python train.py --n_layer=21 --d_model=384 --n_head=12 --n_kv_head=12 --head_dim=32 --d_mlp=1536 --vocab_size=26613 --activation="tanh_gelu" --norm="layernorm" --norm_place="pre" --norm_eps=1e-05 --positions="rope" --rope_base=10000.0 --rope_fraction=0.5 --qk_norm=false --attn_scale=0.177 --bias="none" --tie_embeddings=false --parallel_block=true --init="normal" --init_std_qkv=0.0294 --init_std_o=0.00453 --init_std_up=0.0294 --init_std_down=0.00226 --optimizer="adamw" --lr=0.00117 --lr_mult_qkv=0.7 --beta1=0.9 --beta2=0.95 --lr_head=0.00612 --grad_clip=1.0 --warmup_steps=535 --schedule="wsd" --decay_fraction=0.631 --decay_shape="linear" --final_lr_fraction=0.1 --batch_tokens=65536 --seq_len=384 --doc_mask=true --train_tokens=458500000 --steps=6997 --dataset="wikipedia_en"
MLP neurons of a small language model. Each row is named by its layer, matrix (up: input weights) and neuron, and shows model dimensions 96-159. Each number is 128 + 24 x the weight over its row's rms, rounded and kept within 0 to 255.
After each neuron's rows, "fires on" lists the tokens most often at its 100 highest values on Wikipedia text that the model never trained on; "fires after" lists the tokens most often just before its 100 highest values on Wikipedia text that the model never trained on.

L6.up1287 [ 99 133 130  98 126 131  59 122 138 140 132 122 146 129 127 138 151 201  96  90 129 155 104 116 135 134 134 149 101 140 108 116 118 143  99 123 140 154  73 143 129 116  53 122 121 134 123 148 160 128 115 132 141 118 103 129 142  89 116  99 135 145 128 104]
fires on: "5", "8", "6", " ten"
fires after: " ", " ("

L13.up1073 [149 152 133 127  95 102  62  83 124 168 132 106 129  96 121 120 153 122 137 116 121 127 154 113 124 156 125 166 121 168 123 139 128 176 113 100 131 178 162 120 120 135 106  96 104  98 102 151 114 132 123 142 153  86 145 151 157  79 149 131  85 134 139 134]
fires on: "5", "3", "8", "4", "9", "7"
fires after: " ", "\n", " (#", " ("

L6.up866 [ 91 124 132 163 117 100 107 170 163 126 108 123 140 154 137  89 111 119 112 140 141  98 121 125  67 122 119 114 124 132 118 143 123 142  62 122 159 106  98 150 148 172  96 131 109 145 127 110 108 124 129 118 119 145 158 138 146 112 111 153 112 121 122 101]
fires on: " |", "\n"
fires after: " ", " |"

L18.up320 [129 118 128 153 110 103 141 143 158 118 101 153 133 115 187 124 113 177 151  97 140  95 121 160 129  99 123 151 114 154  75 125 131  91 100 172  96 151 118 116 139  77 118 115 127 136 186  95 166 138 142 149 157  67 115 148 162 133 119 139 121 100 140  53]
fires on: "0", "5", "2", "4", " the"
fires after: "2", " ", "5", "3", "4", "1"

L13.up1111 [148 108  98 120 183 108 104 143 135 169 147  93 130 134 134 138 137 137 114 140 169 119 110 123 115 157 155 145 116  91  72 139 132 100  83 155 100 117 140 132  81 169 142  92 115 104 136 127 137 161 147 147  76 119 115 129 142  78 164 177 114 114 119 131]
fires on: " and", " ", " another"
fires after: ",", "\n", ")", " and", "),"

L13.up652 [167 153 111 141 117 132 134 128 160 131  85 113 151 125 162  96 134 125 103 123 107 102 132 142 103 134 111 130 130  86 121 143 115 114 120 120  60 165 111 132 135 156 130 126 118 144 134 128 107 149  82 157 125 131 140 131 165 137 140 126 115 164 133 132]
fires on: " ", "-", " —", "1", " –", "2"
fires after: " |", " –", " ", "0"

L6.up170 [167 116 109 131 109 115  90 112  91 131 119 123 131 108 145 108 145 133 150 142 101 104 118 150 103 122 175 110 133  76 152 120 119 116  85 112 116 137  83 114 141 145 137 126 106 143 157 165 101 119 101 114  75  80 164 128 153 109 143 144 117 116 105 122]
fires on: "1", ":", "2"
fires after: "0", "5", "2", "4", "3", "9"

L6.up1450 [135 132 105 117 147 115 122 125 125 134 131 137 136 156 139 159 147 141 144 131 140  93 132 130  95 108 155 123 105 152 100  99 151  95 109 121  75 144 138 153 116 104 145 124 136 112 174 146 165 143 157 125 161 136 158 154 127 164 154 104 133 108 111 126]
fires on: "1"
fires after: "1", "3", "2", "4", "8"

L6.up850 [140  84 123 164  82 137 127 156  92 131 106 102 130 155 174 142 142 159 122 125 133  94 177 111 116 142 157 139 116 101  94 181 169 114 133 126 141 114 136 126 125 140  92 121 133 107 135 138 129 142 115  92 114 139 176 139 178 106 155  96 134 109 173 132]
fires on: "0", "Career", " how"
fires after: " ", ".", "–", "\n", " the", "=="

L6.up456 [165 145  76 150 107 119  96 131  94 158 120 109  92 147  96 110 156 113 114 122 116 109  98 146  83 117 174 113  97 123 113 140 135 143  78 138 140 133 110 115 148 147 124 120 143 167 118 144 155 123 118 114 131  68 126 111 119 137 125 143 118 134 100 103]
fires on: " |", ";"
fires after: "0", "2", "1", "5", "6", "3"

L6.up1084 [113 137  76 172 150 116 126 145 116 161 115 153 116 146 161 150  83 153 147 134 147  99 138 169  79 109 130 139  75 165 105 136 165 110  99 102 112 164 155 176 120  97 124 125 161 124 160 157 123 154 127 181 136 117  90 123 137 141 122 136 120 146 124 134]
fires on: "0"
fires after: "1", "7", "2"

L6.up697 [140 113  90 134 100  69 139 149 113 184  81  85 163 174 132 147 136 153 158 149 144 121 112 115 106 166 127 130 128  96 108 134 124  78 104 116 108 152 143 150 124  99 146 147 138 119 139 127 126 163 139 101 116 135 142 151 126 144 106 122 105 143 146 154]
fires on: "3"
fires after: "1", "2"

L6.up349 [ 91 130 167 136 144  99  49 117 161 133  80 182 137 148 144  84 128 156  98 120 150 113 162  98 102 148 135 121 116 128 148 173 149 125 115 134 114 164 136 151 139 108 105 130 109 107 139 133 148 151 133 121 100 122 151 115 127  97 109 114 108 111 145 121]
fires on: "9"
fires after: " ", " ("

L6.up217 [168 123  85 142 147 118 111 146 121 145 146 123 142 121 137  77 155 149 148 172 132 121  93  93 113 114 111 129 126 112  98 107 127  95 102 126 112 107 110 122 158 159 132 130 107 128 146 146 147 118 162 112 113 153 124 145 146 119 150 126 159  79 110  90]
fires on: "0", "9", "S", " Yuk"
fires after: "2", "1"

L6.up747 [115 107 115 132 105 120  91 153 130 179 154 139 124 148 120 125 108 129 147 139 125 147  97 102 101 107 143 138 110 104 104 134 169  99 110 108 133 108 125 127 145 130 149 140 108 137 124 135 130 120 121 126 138 124 108 137 119 111 155 116 122  86  95 109]
fires on: "2", "===", "==", "1"
fires after: " ", "\n", "0"

L6.up1211 [ 84 114 129  97 131 107  99 135 147 146 138 107 138 140 129 115 127 145 104  98 121 147 164 123 120 137  80 123 127 143 150 110 148 107  96  71 149 148  96 185 144 121  87  94 166 111 123 132 153  57 134 165 147 156 112 102 105  49 134 106 110  94 107  80]
fires on: "8", "9"
fires after: " ", " ("

L6.up90 [162 122 121 146 136 106  84 124  97 135 146 118 119 134 120 100 110 124 136 172 150 127 131 120  84 107 165 119 101 131  92 121 143 113 106 115 120 116 113 106 138 100 123 137 102 111 167 134 135 132 158 125 127 113 151 111 148  82 103 164  92 145  99 102]
fires on: "0", " |", " Ref", " Journey"
fires after: "0", "2", " |", "."

L6.up53 [119  87 152  93 111 126 106 122 115  90 120 123 121 171 162 100 117 141 147 120 146 115 162 115 113 104 165 167 122 144 150 149 128 172 129 110  99 133 126 114 141 102  95 103 138 104 151 140 133 155 115 130 126 121 149 133 136 157 146 118 101 132 129  78]
fires on: "3", "0", " One", "7", " contrast"
fires after: " ", "\n"

L13.up915 [119 132 159 143 133 112 123 138 154 128 100 135 151 149 173  96  97 118 139 152 124  95 136 157 114 133 154 108 130 106 122 160 104 124 102  98 131 132  89 108 135 159  98 144 132 146 156 144 139  83 146 130 108 108 137 158 137 123  99 106 142 134 118 115]
fires on: ":", "s"
fires after: "5", "3", "4", "2", "'", " Che"

L6.up1526 [ 93 129  95 161  82 107  90 150 153 147 144 141 160 120 103  82 118 118 123 131 124 169 109 122  79 100 147 138 118  98 113 143 122 157  93 119 123 107 124 138 102 155 142 152  68 126 127 118  85 127 144 140 108 132 151 114 160  88 121 151  89 107 129 124]
fires on: " |"
fires after: " "

L6.up475 [134 127 109 129 112 103  58 160 161 102 109 138 112 148 137  83 129 137 111 129 195 153 132 142 101 120 131 142 117  66 135 173 133 170  92 153 156 155 124 175 103 101 112 148 128  92 150 110 172 141 152 114 125 127 135  98 157  86 175 134 138 109 153 130]
fires on: "8", "9", "7", "6"
fires after: " ", "–"

L6.up1049 [137 119  89 150  72 122  80 132 138 124 110 136 125 130 138 113 103  97 108 142 141  93 120 136 100  91 146 115 114 130 120 139 175 145 117 166 141 111 138 149 104 170 106  95 125 159 138 136 146 132 103 115 140 123 145 118 154  96 144 176 108 116 116 146]
fires on: "\n"
fires after: " |", ".", ")"

L6.up703 [104 106 133 135  91 136  87 160 107 125 132 122 120 149 161 117 123 181 161 104 162 166 133 188 116 122 135 100 124 149 128 109 145 110  90 111 108 178 166 147 135  94 128 123 155 142 149 156 156 102 136 147 142 148 120 149 158 100 136 138  90  97 104 139]
fires on: "6", "0", "9"
fires after: "1", "8", "9", "7", "0"

L6.up641 [147  91 103 159  78  92 136 150 109 127 116 109 152 144 154 130 115 165 156 152 144 125 123  93 105 123 138 146 130  98  88 122 151 109 110  92 145 132 134 121 114 139 127 144 120 113 144 156 123 149 130 102 128 128 148 162 170 141 134 148 104 142 116 148]
fires on: "1", "3"
fires after: "1"

L6.up378 [147 169  66 124 135 106  88 175 131 157 139 145 149 136 153 125 103 155 162 124 102 158 111 128  95 126 151 148 120  91 111 123 127 109 109 148 151 115 138  97 142 113 110 190 111 144 137 162 105 151 114 134  81 138 126 132 131 122 199 138 110  96 124 102]
fires on: "8", " Conn", "9", " Or", "2"
fires after: "1", " |", "0"

L13.up382 [116 115 115 161 152 104 114 113 130 124 129  91 130 163 111 145 125 119 138 103  84 163 124 124 140 115 154 101 127  88 100 155 149 115  74 145 117 136 115 146 157 153 128  97 123 146 147 109 114 170 139 109  92  98 147 110 139 120 144 139 176 148  79 149]
fires on: " |", " and", "\n", " ("
fires after: ",", ".", ")", ":", " and"

L13.up1357 [151 148 135 116 154  96 132 127 139 156 135  99 101 130 140 171  99 158 111  89 137 129 108 139 127 141 160 136 145 121 107 140 125 104 106 158 127 131 141 103 125 154 138  91 138 126 136 142 130 127 150 139 117 112  92 105 172 122 140 132 113 108 118 131]
fires on: " and", " it", " or", " this", " there"
fires after: ",", ";", "),", " and", " –"

L6.up207 [137 162 104  91 143 140  72 110 118 135 117 142 121 140 140 136 138 120 125 110 128 113 106 130  80 113 143 140 159 160 111 104  93 122  79 128 141 146  84 139 122 135 120 132  76 118 160 119 106 106 132  66 111 115 159 123 133 138 125 104 120 146 118  83]
fires on: "8", "\n", "7", "1"
fires after: "9", " |", "0"

L6.up550 [119 105 148 106 156 117  72 129 164 105 108 139 118 135 127 119 107 123 115 122 136 123 142 134  81 130 105 142 111 163 131 143 150 159 108  86  98 148 100 179 109 128 100  71 106 136 139 146 168 121 127 146 150 129 134 133 151 115 120 133 113 166 110 100]
fires on: "9", "8"
fires after: " ", " ("

L6.up565 [156 117 117 169 115  89 114 157  99 154 108 113 134 128 137  97 145 184 138 150 162 121 124 107  59 125 139 132 113 130 117 131  96  91  90 117 172 164 155 117 116 146 117 144 165 137 125 180 100 156 154  92 138 109 115 144 134 150 124 143 104 154  85 135]
fires on: "1"
fires after: "1", "2"